config.yaml
n_layer: 21
d_mlp: 768
vocab_size: 4096
activation: "silu"
norm_eps: 1e-05
rope_base: 10000.0
qk_norm: false
init_std_qkv: 0.032
init_std_down: 0.00247
lr_mult_qkv: 0.4
lr_mult_o: 1.5
decay_shape: "sqrt"
steps: 6627
MLP neurons of a small language model. Each row is named by its layer, matrix (up: input weights; down: output weights) and neuron, and shows model dimensions 16-143. Each number is 200 + 40 x the weight over its row's rms, rounded and kept within 0 to 999.
Before each neuron's rows, "fires in" lists the words (lower case) most often at its 100 highest values on Wikipedia text that the model never trained on. A number after a token or word is its count.

fires in: "season" 18, "round" 10, "video" 9, "gold" 8, "release" 6, "bill" 5
L2.up16,134,196,221,107,179,183,326,185,263,178,178,202,264,99,180,189,184,218,224,180,245,167,133,191,210,124,270,167,165,177,183,141,205,229,150,200,240,231,169,211,293,192,245,224,150,163,172,181,204,254,222,190,219,155,206,244,199,217,195,159,153,209,223,192,190,168,220,145,217,190,183,174,186,199,190,120,208,260,217,133,206,143,216,229,147,226,175,279,197,198,186,207,272,185,227,223,167,150,159,180,225,140,259,199,121,181,178,162,239,182,252,198,204,248,204,155,180,183,168,220,220,136,235,141,257,235,206,224
L2.down16,197,252,239,237,294,213,200,108,133,204,154,172,224,164,206,129,240,180,179,230,167,190,244,220,212,149,259,169,200,242,198,229,227,165,158,257,168,222,185,228,166,230,203,152,206,189,122,179,181,189,275,240,272,235,171,102,234,196,254,152,202,186,151,153,233,190,180,198,236,257,89,201,246,265,208,169,159,227,135,194,149,194,161,134,203,223,256,209,175,222,175,183,204,268,285,232,207,136,173,168,278,159,192,209,203,155,216,167,221,138,200,239,244,229,222,206,294,190,224,211,183,222,206,196,193,224,266,206

fires in: "was" 33, "became" 17, "no" 4
L17.up648,197,234,183,163,292,177,197,270,211,191,229,144,172,245,209,197,162,240,212,190,219,208,193,125,175,217,156,265,206,171,274,197,214,153,183,193,134,215,161,153,218,181,178,209,99,198,254,239,191,185,205,156,233,204,210,201,190,204,194,144,157,248,133,242,250,160,142,246,214,197,220,281,217,159,221,270,172,246,228,221,244,139,222,248,234,249,160,198,169,225,309,177,101,232,224,171,217,249,149,150,232,148,176,178,233,220,226,218,189,253,274,151,254,250,234,269,182,292,230,154,192,196,232,172,232,241,177,219
L17.down648,237,188,163,162,156,213,185,174,110,220,180,273,172,169,155,225,192,252,189,186,195,176,262,247,168,149,169,181,215,222,233,243,231,138,227,185,155,205,211,148,203,139,194,155,218,204,199,148,262,156,190,203,136,269,250,279,169,126,124,196,173,241,174,188,199,262,217,232,139,168,216,277,214,194,149,160,268,281,200,197,141,264,118,138,147,207,235,186,197,153,172,173,171,153,128,242,217,268,230,226,211,197,142,256,197,180,195,165,192,152,166,247,167,270,169,150,176,220,155,187,212,165,137,206,214,203,165,196

fires in: "of" 29, "for" 26, "on" 13, "with" 11, "about" 8
L17.up374,273,285,210,207,229,116,218,162,223,207,270,280,179,207,184,171,228,171,240,204,184,152,215,198,172,231,182,243,188,171,254,288,213,147,146,163,75,229,191,232,246,188,200,111,157,212,193,165,251,160,200,165,154,216,206,212,250,225,276,177,230,264,138,171,204,184,235,157,116,221,247,224,176,212,206,176,210,228,190,157,201,264,189,244,175,209,177,148,228,179,253,154,216,165,277,209,279,180,234,182,201,248,200,192,287,275,233,213,200,247,230,170,205,237,185,211,210,171,183,184,307,168,206,224,239,223,247,208
L17.down374,118,226,224,219,143,186,185,190,179,232,212,237,183,176,193,184,243,154,163,192,152,216,222,172,204,211,181,181,168,221,228,202,280,182,193,128,115,257,162,198,186,216,205,204,199,181,141,219,182,246,230,225,121,228,228,114,183,173,209,244,149,315,236,162,187,218,249,252,162,245,270,183,167,267,217,174,220,220,169,197,191,250,216,168,261,255,197,226,179,183,176,172,266,187,203,225,212,217,167,235,210,239,147,133,217,234,197,160,201,305,160,219,166,210,163,218,192,11,183,206,210,239,260,221,144,217,199,166

fires in: "long" 21, "small" 14, "longer" 7, "up" 5, "suribachi" 4
L2.up534,237,247,150,232,189,224,279,197,182,121,198,135,204,216,221,241,257,147,219,219,157,255,237,228,248,207,172,147,296,184,177,140,135,206,162,220,222,137,250,221,182,225,200,171,164,193,220,183,237,187,200,155,86,208,207,142,313,120,237,196,238,166,242,177,137,198,285,171,233,189,261,151,190,255,199,184,194,196,237,198,228,222,232,186,225,151,188,210,203,228,215,204,199,208,238,164,246,216,147,202,155,215,234,275,244,198,155,247,260,136,256,210,180,184,180,144,251,250,206,215,178,216,180,177,181,162,214,183
L2.down534,154,263,213,160,210,232,174,206,213,169,170,240,239,219,164,161,169,203,214,205,227,212,206,229,175,231,177,211,200,145,175,128,144,186,229,168,291,202,237,257,249,157,235,223,200,200,195,231,256,201,100,190,98,184,209,264,237,108,200,249,250,199,241,150,190,200,154,217,135,142,248,126,180,273,216,203,221,225,201,236,275,242,193,212,199,163,178,230,140,219,201,201,164,187,239,208,179,169,172,198,272,266,207,234,144,227,256,146,153,255,237,221,140,191,200,127,144,207,230,219,173,192,205,214,248,174,155,184

fires in: "april" 36, "november" 19, "october" 16, "june" 14
L6.up181,210,235,214,216,237,243,175,226,221,250,137,174,268,87,187,214,244,202,160,208,181,192,200,154,178,215,190,190,209,182,195,205,229,179,237,212,215,194,229,181,140,160,209,203,114,157,212,196,154,253,256,193,232,166,123,191,240,222,246,197,227,172,212,164,225,187,277,192,134,172,187,198,193,201,308,167,162,208,163,195,139,238,205,251,204,175,299,202,243,196,214,201,102,221,226,211,198,207,254,215,166,87,154,270,218,192,177,183,233,218,203,233,179,211,290,179,179,190,216,209,156,198,156,211,223,141,165,256
L6.down181,199,243,235,259,217,232,220,155,196,174,125,180,181,123,173,200,216,147,215,123,161,201,230,152,239,190,134,200,240,169,140,160,263,145,190,165,207,229,156,158,230,210,177,212,213,174,206,250,205,181,206,192,194,226,173,183,168,148,201,258,150,229,180,154,258,165,209,95,224,141,187,261,175,226,241,116,167,221,216,189,237,189,220,175,143,158,239,295,214,240,177,196,188,256,178,177,177,160,241,169,273,221,233,231,166,176,208,160,178,185,197,180,125,172,190,230,260,181,208,211,131,137,188,191,143,219,247,208

fires in: "long" 21, "azerbaijani" 10, "longer" 7, "king" 6, "ketenyl" 5, "e" 5
L2.up588,227,232,156,183,206,190,178,184,182,215,258,206,190,188,164,226,234,198,258,176,131,197,168,220,245,201,161,173,283,241,88,148,138,155,185,223,234,212,286,281,182,227,166,154,232,177,209,231,240,158,245,222,138,189,133,251,247,242,144,246,179,164,218,222,138,228,164,191,244,133,263,110,200,181,202,247,229,165,186,226,185,205,249,147,167,139,213,204,243,227,251,183,249,213,210,185,216,259,252,208,145,237,178,206,109,182,198,181,189,273,207,207,224,204,173,261,138,265,161,227,205,139,243,139,160,160,184,291
L2.down588,175,212,215,223,195,128,163,176,213,177,251,168,293,278,170,211,189,201,197,190,170,132,213,205,194,275,129,212,126,182,167,223,106,228,222,156,216,163,139,203,269,119,248,201,153,190,184,241,146,191,204,209,140,224,160,212,205,192,127,178,220,159,241,186,196,191,193,195,135,150,191,175,253,223,207,216,185,235,132,213,224,193,169,180,114,159,186,214,214,222,220,296,182,139,171,225,165,153,149,263,164,234,220,184,210,199,279,168,241,196,230,180,152,193,147,188,259,204,243,214,167,200,174,193,151,146,206,190

fires in: "in" 57
L2.up325,182,196,194,184,172,213,215,149,194,132,192,222,221,125,235,244,194,198,202,186,231,222,179,144,212,164,200,188,250,244,278,192,195,159,188,272,177,218,198,221,237,219,243,187,244,196,189,250,177,238,258,160,148,234,263,190,178,190,163,195,263,191,223,214,272,220,205,239,202,149,254,226,283,236,248,203,153,239,260,166,151,238,212,152,224,197,127,193,284,150,268,195,177,201,165,241,181,226,217,224,283,250,162,249,215,169,181,189,240,186,243,162,163,205,127,184,258,177,200,230,167,143,187,203,185,208,197,235
L2.down325,259,211,204,228,207,240,166,210,253,146,298,168,151,221,269,196,265,117,199,139,203,201,175,191,121,154,249,222,232,201,157,210,230,196,197,212,306,236,246,181,218,170,230,156,198,124,205,175,240,256,228,191,190,165,194,192,176,128,279,229,218,190,228,171,159,173,182,219,257,225,214,182,218,206,198,101,182,185,207,210,149,265,220,151,191,230,114,226,220,214,140,149,168,180,193,163,248,207,186,246,136,267,245,198,268,169,209,250,148,254,182,232,213,210,203,163,159,314,206,151,174,173,182,164,184,236,183,259

fires in: "s" 38, "and" 7, "military" 4, "its" 4
L17.up537,250,221,190,221,159,224,206,200,192,178,162,163,212,180,243,183,213,222,164,186,238,242,250,188,258,219,161,158,286,151,135,167,212,173,177,160,275,232,180,162,275,209,239,209,218,218,212,258,162,190,263,209,152,180,255,267,216,226,170,199,216,100,205,157,197,133,215,208,184,129,189,244,170,255,233,204,172,185,207,208,208,184,191,199,217,169,153,145,167,213,140,194,223,253,195,148,191,207,168,150,185,255,241,234,125,170,163,245,231,138,226,263,176,196,187,213,179,175,181,211,254,193,171,247,183,205,252,199
L17.down537,186,232,219,259,200,217,235,217,222,213,176,195,220,234,233,188,152,214,224,202,170,172,213,267,238,252,207,182,150,264,171,214,274,271,195,209,242,175,137,199,214,287,110,207,214,201,180,225,193,273,161,204,130,177,142,165,215,221,127,266,84,181,119,247,233,216,190,221,172,240,256,184,198,240,140,178,254,242,235,193,195,179,181,206,109,215,151,140,243,194,165,205,148,192,198,173,174,199,177,199,182,225,224,274,151,218,255,193,209,206,246,131,209,211,141,184,177,125,172,225,143,251,225,237,250,260,194,252

fires in: "april" 33, "june" 8, "february" 7, "4" 6, "december" 4
L6.up200,183,264,263,214,217,231,180,265,271,262,194,212,219,188,162,164,194,271,221,215,183,223,219,209,263,175,223,175,204,179,171,205,218,203,224,234,262,225,164,187,179,143,295,230,167,213,219,161,212,180,169,228,156,151,140,216,161,212,155,236,107,183,246,125,172,164,231,285,233,197,189,131,178,198,221,190,164,238,201,183,185,202,274,179,176,209,167,181,145,148,101,214,246,151,242,195,253,145,175,252,190,155,176,194,222,134,239,204,193,230,239,243,252,168,258,213,172,205,232,186,170,260,237,164,165,231,213,154
L6.down200,227,215,179,228,160,185,257,167,181,166,214,143,194,227,188,219,192,187,254,172,164,221,81,137,210,180,218,152,237,210,234,194,141,267,228,279,204,144,182,222,234,161,185,184,173,234,263,241,253,181,231,221,130,226,180,240,251,171,185,186,174,204,227,222,263,224,295,162,172,167,203,190,234,227,199,289,150,240,177,306,239,213,148,272,105,189,207,120,213,274,221,281,172,273,171,208,212,218,252,222,210,179,170,157,203,233,218,181,254,198,196,152,203,181,213,163,237,266,189,192,214,251,258,210,200,219,200,177

fires in: "march" 26, "february" 16, "routledge" 9, "bout" 6, "about" 5
L2.up176,253,202,178,150,214,258,193,151,187,181,191,194,165,142,161,199,262,183,195,237,150,179,194,200,228,169,190,204,168,202,248,211,223,209,211,177,117,160,145,220,236,171,192,169,176,186,174,196,211,186,197,250,141,173,204,211,161,180,141,251,142,192,271,212,193,130,233,158,203,241,199,256,194,217,267,223,132,209,276,210,204,193,216,140,191,166,190,234,299,212,224,118,232,197,249,257,137,229,212,184,181,197,218,133,156,184,144,303,202,185,110,198,184,191,246,180,204,186,153,168,153,236,191,270,129,229,174,248
L2.down176,198,218,202,216,132,211,222,231,212,255,249,160,230,100,165,180,249,206,192,183,207,275,179,214,209,295,177,113,235,186,246,185,179,193,225,213,173,141,193,160,148,273,235,181,158,259,195,101,172,215,222,218,192,226,234,133,189,203,145,173,225,280,219,176,223,173,281,270,215,141,220,208,209,239,205,215,176,141,209,131,191,191,210,229,215,147,118,163,197,202,165,70,248,212,166,223,257,191,226,191,251,219,212,185,231,237,217,231,140,214,171,167,139,240,230,187,192,196,204,202,133,187,176,220,205,199,155,205

fires in: "used" 24, "on" 18, "did" 11, "2000" 6, "at" 5, "including" 4
L5.up654,194,200,158,193,209,251,176,184,201,216,145,138,225,151,200,191,182,213,174,259,207,192,217,173,215,212,222,157,151,192,237,191,221,258,268,206,217,224,159,224,232,130,139,222,189,191,162,208,221,259,224,123,189,176,175,165,196,193,222,263,191,121,226,220,220,288,276,136,251,176,214,193,130,176,213,168,160,203,163,131,149,181,179,238,175,194,117,129,173,249,257,204,193,178,231,122,184,179,135,214,151,194,251,223,293,247,253,289,245,209,216,198,162,158,193,205,193,139,173,189,123,255,196,241,190,188,200,263
L5.down654,200,219,222,203,208,246,248,125,185,227,207,237,236,251,164,211,199,182,87,279,157,244,185,190,248,168,240,126,178,187,206,237,203,224,260,208,162,184,160,161,167,163,259,198,246,215,208,166,191,161,239,201,181,227,273,307,196,198,180,146,285,132,208,187,182,174,183,123,173,207,217,180,211,181,155,243,202,121,208,203,217,282,206,190,232,186,214,188,211,258,206,229,179,242,253,181,244,213,205,152,258,167,215,173,260,196,153,237,273,166,257,197,190,232,181,192,163,181,329,165,157,169,208,194,285,140,206,212

fires in: "more" 39, "most" 23, "mostly" 4, "united" 4
L9.up580,245,251,199,203,178,284,251,200,168,237,220,243,184,176,183,136,199,170,191,244,250,173,200,158,193,142,300,174,148,256,215,208,274,213,173,249,175,236,217,211,213,223,183,174,239,261,152,262,207,187,227,186,208,221,204,158,169,240,154,227,238,172,165,221,128,152,201,286,210,190,186,183,239,231,206,222,292,184,215,175,200,92,278,271,234,98,232,242,151,280,176,193,213,160,246,196,184,204,202,219,251,235,244,246,261,264,185,140,196,229,201,191,205,257,157,233,183,185,91,180,234,177,228,280,206,275,205,244
L9.down580,182,243,237,293,195,218,210,232,247,168,196,129,215,164,240,217,114,247,180,235,228,183,202,135,159,229,149,212,184,224,203,187,251,246,240,271,223,150,185,181,278,228,266,230,239,217,210,213,212,244,179,188,168,223,219,258,245,173,182,237,200,188,186,244,204,255,232,281,192,169,235,182,212,212,293,201,207,159,235,173,219,158,174,220,169,209,216,204,203,168,195,224,204,167,259,200,202,221,233,252,272,141,264,251,132,163,146,145,204,172,194,160,165,234,216,189,211,297,179,184,284,172,183,254,207,229,219,251

fires in: "no" 44, "see" 6, "limited" 5
L7.up717,248,179,171,232,303,192,258,216,212,162,188,249,216,190,177,208,159,211,225,201,198,240,210,154,162,130,174,230,233,144,227,206,210,170,156,254,195,174,228,203,113,175,185,229,225,207,215,232,233,178,189,194,251,184,159,191,179,225,210,195,172,223,196,176,193,205,109,248,211,127,264,226,230,208,305,192,217,172,227,185,195,148,171,176,205,240,246,212,166,200,286,149,206,199,156,168,183,217,209,178,218,275,131,187,274,249,94,237,163,238,268,204,177,185,229,181,207,209,190,177,187,181,126,171,246,174,216,171
L7.down717,248,127,148,201,226,138,191,248,286,219,138,147,206,229,229,196,210,209,228,140,196,244,215,210,178,188,194,132,230,219,176,152,188,245,176,214,194,240,161,184,263,221,136,211,141,264,271,226,193,204,146,178,182,308,129,207,275,214,137,156,152,234,216,175,185,108,147,219,201,228,173,131,270,184,205,244,221,179,198,226,280,238,236,195,157,247,178,178,227,213,239,187,274,165,192,231,266,183,164,151,189,198,205,241,197,155,215,218,210,229,223,267,220,167,179,222,132,256,201,190,223,214,189,251,183,164,249,219

fires in: "it" 38, "following" 12, "reception" 6
L5.up352,163,236,168,198,200,261,234,129,137,179,198,167,212,214,173,182,209,201,242,237,211,215,217,204,131,196,227,184,147,151,204,262,193,159,213,193,282,243,210,114,312,168,158,185,161,149,191,217,172,192,235,152,191,201,191,135,174,148,224,175,190,233,151,211,208,160,178,141,205,255,212,235,201,115,188,163,210,233,228,174,195,192,194,184,149,196,158,111,236,250,221,163,216,203,181,177,172,149,241,256,172,258,196,240,237,142,161,290,177,151,164,219,206,84,140,190,229,148,181,179,190,128,197,223,167,281,209,272
L5.down352,194,220,236,222,178,254,122,113,228,179,172,195,237,138,215,198,177,146,193,183,276,209,147,205,226,213,117,165,177,153,218,170,283,220,276,218,168,241,192,165,176,211,220,230,246,208,138,218,187,231,241,289,186,229,244,244,211,66,156,121,200,166,245,163,220,204,224,128,154,243,178,159,166,212,151,266,252,213,176,189,268,230,200,233,183,194,206,127,148,186,214,203,208,244,195,128,272,202,211,209,246,206,230,193,213,217,167,197,204,188,315,205,159,220,154,227,178,207,198,215,177,178,187,155,154,150,169,197

fires in: "october" 19, "the" 14, "november" 11, "nashville" 5, "rival" 4
L6.up529,203,214,136,157,193,167,221,172,160,235,186,235,174,189,241,221,295,197,234,205,197,144,213,229,227,154,237,182,156,226,223,147,139,230,298,160,276,197,218,209,142,234,134,224,185,232,236,188,226,170,168,228,200,190,217,180,144,228,224,198,184,96,196,217,194,181,183,205,165,185,182,180,181,186,152,215,202,233,209,254,214,159,184,171,246,114,173,248,198,193,262,211,176,167,252,152,197,212,191,161,181,205,160,178,237,204,232,102,204,211,195,172,214,132,228,180,164,214,201,213,190,184,181,196,165,207,229,201
L6.down529,232,193,249,187,202,154,215,236,200,192,136,196,214,195,183,241,183,208,232,136,194,202,240,161,195,224,220,191,199,259,197,198,246,169,179,167,218,236,194,226,287,246,212,199,174,213,211,179,207,156,217,122,188,209,177,179,197,196,213,219,128,220,119,169,183,228,215,123,90,217,226,179,259,192,157,208,146,178,220,167,295,175,103,137,203,267,282,228,264,210,217,117,215,198,220,169,225,187,147,190,200,206,195,176,214,230,230,199,139,194,191,128,91,275,162,247,157,217,148,219,186,181,169,232,209,234,240,151

fires in: "his" 33, "and" 8, "two" 5, "s" 5
L15.up114,214,225,197,221,200,205,209,200,189,186,75,214,148,276,161,185,162,163,233,115,216,254,230,256,199,192,119,198,209,205,158,221,205,245,190,195,256,184,132,211,182,238,185,199,201,199,231,243,221,214,234,202,235,155,267,184,130,259,147,151,265,128,208,194,183,134,165,202,212,227,171,217,214,177,234,178,240,259,252,226,228,220,136,249,221,272,138,247,165,198,192,199,152,162,173,192,171,232,195,195,181,244,172,150,246,213,288,220,179,141,174,177,273,178,225,169,207,180,157,216,224,176,252,161,226,231,285,155
L15.down114,197,186,176,146,219,228,229,149,277,162,212,180,160,235,222,112,239,204,159,138,240,220,175,184,180,220,165,152,177,216,209,124,258,198,191,223,183,205,244,113,183,142,234,231,235,158,326,280,207,237,274,223,178,195,217,189,223,326,200,212,186,256,221,174,164,239,152,259,101,298,241,184,207,252,193,219,131,227,215,190,181,128,184,167,169,161,155,173,198,235,157,217,180,248,214,164,217,229,228,266,226,218,245,261,211,227,270,125,169,193,204,150,144,227,240,191,226,222,172,184,188,278,179,191,228,236,183,205

fires in: "of" 63, "with" 8, "two" 6, "among" 5
L13.up169,193,217,207,232,195,230,211,161,256,209,282,191,120,210,214,172,153,227,139,176,224,165,126,200,238,172,72,270,164,124,197,185,215,185,151,201,229,193,201,177,173,198,169,183,264,163,139,137,236,191,137,181,156,203,206,219,268,229,166,208,269,130,236,197,221,122,216,246,105,116,237,130,218,165,133,198,219,163,200,154,204,231,189,152,199,155,184,141,219,177,238,181,318,161,169,179,256,169,172,160,183,184,172,181,167,233,180,188,183,215,224,224,149,168,134,182,147,176,112,206,209,149,215,156,180,201,231,166
L13.down169,210,226,303,260,183,204,211,221,193,196,142,271,199,111,158,177,232,203,293,216,234,129,164,217,165,194,208,173,157,234,197,227,183,222,233,166,149,225,180,241,186,210,184,224,220,137,229,177,191,129,223,220,191,167,229,209,166,124,230,222,122,211,169,190,210,135,194,138,227,166,242,249,183,232,154,189,169,217,254,239,199,173,175,159,146,211,212,238,208,198,281,244,157,218,262,183,214,202,193,278,147,191,197,164,226,251,275,195,170,231,174,162,240,259,228,146,224,182,233,218,168,166,222,203,255,191,173,206

fires in: "round" 20, "out" 17, "number" 15, "body" 12
L2.up551,160,176,183,129,177,242,233,148,226,176,187,239,248,258,172,159,138,212,170,246,226,176,287,155,204,227,163,214,185,210,174,148,149,229,131,145,208,232,82,289,229,212,238,164,196,203,162,213,162,215,211,180,196,253,234,154,235,181,167,229,209,232,182,204,264,228,276,219,189,180,234,215,230,228,218,151,188,117,224,169,220,183,199,177,254,204,169,179,189,226,237,163,169,189,220,165,209,161,115,142,231,233,222,194,238,219,154,174,199,159,222,225,175,192,183,218,213,197,236,256,243,196,139,137,251,190,142,109
L2.down551,78,166,164,134,275,199,237,174,147,320,166,165,200,152,161,163,236,98,226,242,215,197,244,221,242,124,213,210,210,161,126,207,233,168,154,196,215,242,218,170,227,213,207,179,201,218,208,270,251,169,219,229,208,167,177,147,209,133,164,260,224,259,230,207,86,136,155,164,214,333,187,204,211,258,274,203,171,206,174,237,192,202,203,211,182,203,210,115,256,203,185,135,206,246,192,224,166,180,235,207,175,207,177,223,125,174,227,178,211,181,267,213,263,200,180,191,165,242,188,244,232,149,159,162,196,163,264,165

fires in: "that" 47, "letters" 5, "letter" 4
L5.up18,266,216,122,209,206,187,184,178,254,230,219,211,142,164,222,198,196,160,200,169,226,161,211,196,212,190,224,146,172,159,288,228,228,226,189,231,167,183,219,190,264,236,290,258,215,274,207,290,193,148,159,244,163,169,113,182,232,174,243,228,207,180,207,163,154,208,279,129,225,207,169,172,200,176,169,228,188,235,235,163,281,277,156,182,154,264,155,219,193,246,225,189,192,209,259,182,200,223,148,193,162,282,246,238,170,201,272,230,174,173,216,212,235,221,178,129,139,295,186,191,230,159,91,196,239,165,169,196
L5.down18,187,198,173,256,257,227,209,178,181,206,195,169,140,192,228,183,200,153,222,194,105,178,244,271,193,148,192,163,187,212,182,186,214,301,247,210,177,189,197,237,232,191,190,183,185,198,209,208,221,220,214,267,181,247,218,163,229,214,207,121,210,246,231,207,276,199,165,209,237,168,198,235,207,202,223,192,203,235,145,297,175,186,228,229,230,174,226,176,175,191,202,167,281,96,260,223,220,212,148,172,192,191,175,172,187,191,208,286,215,188,216,205,185,175,166,220,214,210,210,274,197,161,193,125,145,268,193,114

fires in: "as" 69
L16.up647,281,173,226,249,200,230,200,129,238,182,122,184,206,207,231,131,221,170,229,173,200,154,214,204,185,246,226,243,191,189,230,183,226,160,195,214,191,206,192,181,211,238,140,288,186,285,229,245,244,194,216,245,260,260,178,168,151,146,156,210,206,249,183,230,137,142,201,143,238,211,251,179,197,187,237,172,135,212,304,152,220,198,230,186,151,152,187,231,229,200,256,205,180,222,193,253,187,184,152,307,155,208,186,261,204,191,213,105,206,225,193,197,145,254,220,227,166,213,218,218,179,150,215,230,203,151,174,309
L16.down647,207,162,171,183,132,201,238,233,203,228,278,285,132,183,145,224,218,216,153,203,175,128,181,148,222,149,287,113,155,207,245,199,230,189,229,137,203,233,208,209,273,273,162,217,189,247,176,191,166,245,221,208,172,225,168,119,189,179,221,226,252,221,211,203,201,121,243,205,179,224,292,242,257,203,150,203,269,223,142,219,138,178,197,241,248,223,152,217,179,216,173,206,202,225,229,185,158,230,260,196,149,269,189,251,182,238,144,259,188,187,192,187,162,182,207,225,210,241,158,212,233,185,182,138,211,208,197,203

fires in: "york" 29, "later" 18, "then" 6, "leaving" 4, "los" 4, "big" 4
L8.up201,120,263,231,204,160,226,192,194,200,250,198,262,139,236,153,202,220,244,176,268,207,219,165,213,140,210,133,170,173,197,173,162,219,186,185,236,191,132,164,208,267,239,184,298,187,273,205,156,191,186,227,125,125,164,228,189,205,172,194,258,203,210,166,156,208,188,153,194,130,204,228,161,155,168,252,190,190,150,172,155,266,267,188,187,210,115,163,208,222,174,185,186,241,223,223,183,270,188,198,198,180,222,292,191,228,231,235,288,199,157,208,217,172,229,211,253,150,146,226,260,167,222,205,175,181,185,183,214
L8.down201,240,169,164,222,237,206,180,237,176,191,236,196,151,238,228,192,80,191,192,201,183,139,198,179,253,194,236,186,172,164,234,167,119,155,197,228,224,159,192,182,177,158,203,196,148,105,207,138,174,213,122,190,234,188,188,194,242,147,142,167,242,156,184,173,166,184,220,211,186,186,215,224,207,279,230,190,212,139,152,281,146,185,244,175,208,207,253,171,178,256,193,253,164,134,246,171,137,223,202,166,152,208,143,176,142,149,166,136,177,208,179,181,152,184,239,205,237,211,212,156,218,252,237,188,212,210,199,119

fires in: "league" 25, "third" 8, "see" 7, "second" 6, "3rd" 6, "period" 6
L7.up571,197,197,156,195,233,205,235,221,248,193,136,233,154,236,168,180,225,278,224,137,213,244,190,190,189,242,158,226,155,219,209,210,196,171,211,135,215,177,152,176,161,217,277,243,192,232,210,211,238,246,160,182,190,229,189,169,187,252,181,204,189,155,215,167,227,217,226,229,169,256,265,203,222,239,169,150,209,195,257,226,198,153,238,137,183,135,193,202,182,204,257,178,170,200,175,221,190,220,234,159,208,178,229,181,208,214,60,204,195,151,262,202,183,152,158,199,164,198,185,255,173,237,175,192,171,228,233,162
L7.down571,253,119,265,265,199,200,193,235,189,164,180,209,225,169,220,204,148,263,218,177,232,232,217,175,239,194,191,196,183,224,146,193,186,223,259,255,184,151,185,291,227,249,295,184,171,199,234,180,252,210,153,89,217,247,195,230,165,223,224,166,207,196,240,242,192,164,127,177,169,229,166,182,221,197,141,168,173,150,224,226,256,238,199,256,97,229,229,148,217,162,187,266,183,195,156,254,212,168,226,190,191,217,216,146,208,186,134,254,202,156,161,183,160,206,121,263,185,119,213,227,112,198,200,242,170,165,209,259

fires in: "it" 24, "given" 14, "further" 9, "from" 8, "addition" 6, "history" 5
L5.up758,212,198,206,236,236,205,219,166,213,175,242,175,253,236,260,191,246,209,222,219,254,151,199,227,210,238,242,203,216,207,229,205,198,117,221,199,207,255,283,191,251,206,194,193,166,182,215,194,133,91,231,154,212,227,217,228,178,214,195,189,139,251,192,255,215,171,171,124,159,222,177,244,183,179,120,186,220,238,287,200,200,234,168,230,191,227,126,161,168,246,163,226,240,204,214,186,159,205,190,281,241,190,199,248,286,169,216,217,142,166,224,268,115,119,232,154,248,188,187,222,184,214,187,208,190,262,181,227
L5.down758,147,198,217,218,174,244,117,131,253,159,224,181,206,160,265,156,183,159,167,188,196,229,219,197,198,238,87,201,172,223,148,212,209,183,253,203,209,261,209,212,187,192,148,260,261,186,166,279,198,224,221,294,213,199,197,221,150,146,162,100,228,197,205,203,169,150,113,175,165,248,181,169,191,169,196,192,255,185,177,192,219,215,107,264,199,165,161,169,123,211,231,234,251,176,204,171,178,183,119,224,220,214,192,205,231,221,189,198,226,223,297,151,149,179,142,153,153,185,218,227,216,177,179,189,169,203,208,196

fires in: "as" 44, "that" 9, "two" 6, "ibn" 5, "society" 4
L12.up666,209,168,266,242,297,212,235,185,287,259,251,202,239,242,247,154,204,207,294,159,189,129,229,206,222,266,197,253,194,229,172,154,206,217,254,196,311,221,208,182,215,266,275,175,179,207,134,202,251,202,163,193,238,165,128,257,120,242,233,229,223,152,209,173,148,220,257,187,218,146,215,161,207,175,186,182,246,217,194,234,210,206,206,140,171,167,184,166,207,225,163,135,224,236,213,192,149,145,249,241,174,255,225,169,221,213,198,129,88,233,169,239,132,201,249,214,170,142,148,254,128,195,209,238,201,158,219,190
L12.down666,133,204,227,266,191,151,173,226,246,195,206,257,237,241,231,160,161,134,115,164,228,206,205,181,209,205,223,241,134,158,247,154,264,196,184,245,192,282,208,214,169,187,277,214,171,205,204,197,147,193,223,188,212,235,233,228,108,187,197,219,173,220,177,174,278,170,266,160,214,309,244,189,229,83,208,245,171,219,237,247,211,218,245,247,198,273,173,259,220,163,185,189,181,170,200,248,133,197,223,249,180,200,176,240,210,279,160,245,277,166,142,222,242,203,138,177,109,199,237,222,259,146,168,141,218,161,163,142

fires in: "by" 63, "after" 9, "before" 7
L17.up465,130,177,169,200,190,253,242,222,126,112,230,209,157,129,233,208,231,192,252,206,151,200,174,231,238,214,206,221,209,199,129,188,197,271,124,179,96,161,169,271,200,240,261,162,270,135,231,217,171,207,211,184,193,159,223,163,143,164,180,210,191,160,165,191,141,158,188,194,179,166,221,194,109,266,213,220,190,295,204,155,230,218,193,283,182,215,204,170,237,195,231,166,174,164,210,237,154,213,151,193,190,250,198,199,130,219,166,205,234,175,237,174,205,253,175,242,215,266,201,179,180,208,229,203,192,198,196,242
L17.down465,215,266,187,214,163,250,265,222,245,140,162,238,157,231,203,217,154,240,212,212,257,181,275,244,139,198,209,217,182,220,210,145,263,181,190,268,263,228,216,155,216,124,275,235,239,201,235,221,81,141,165,135,251,221,146,192,141,202,223,211,125,227,180,185,188,181,175,226,288,107,199,142,181,149,144,251,153,236,214,177,227,168,231,171,182,191,127,235,235,214,209,179,129,247,258,139,200,171,246,233,276,198,153,226,222,183,112,249,176,195,193,182,154,135,215,211,218,262,170,190,149,153,140,194,156,230,170,238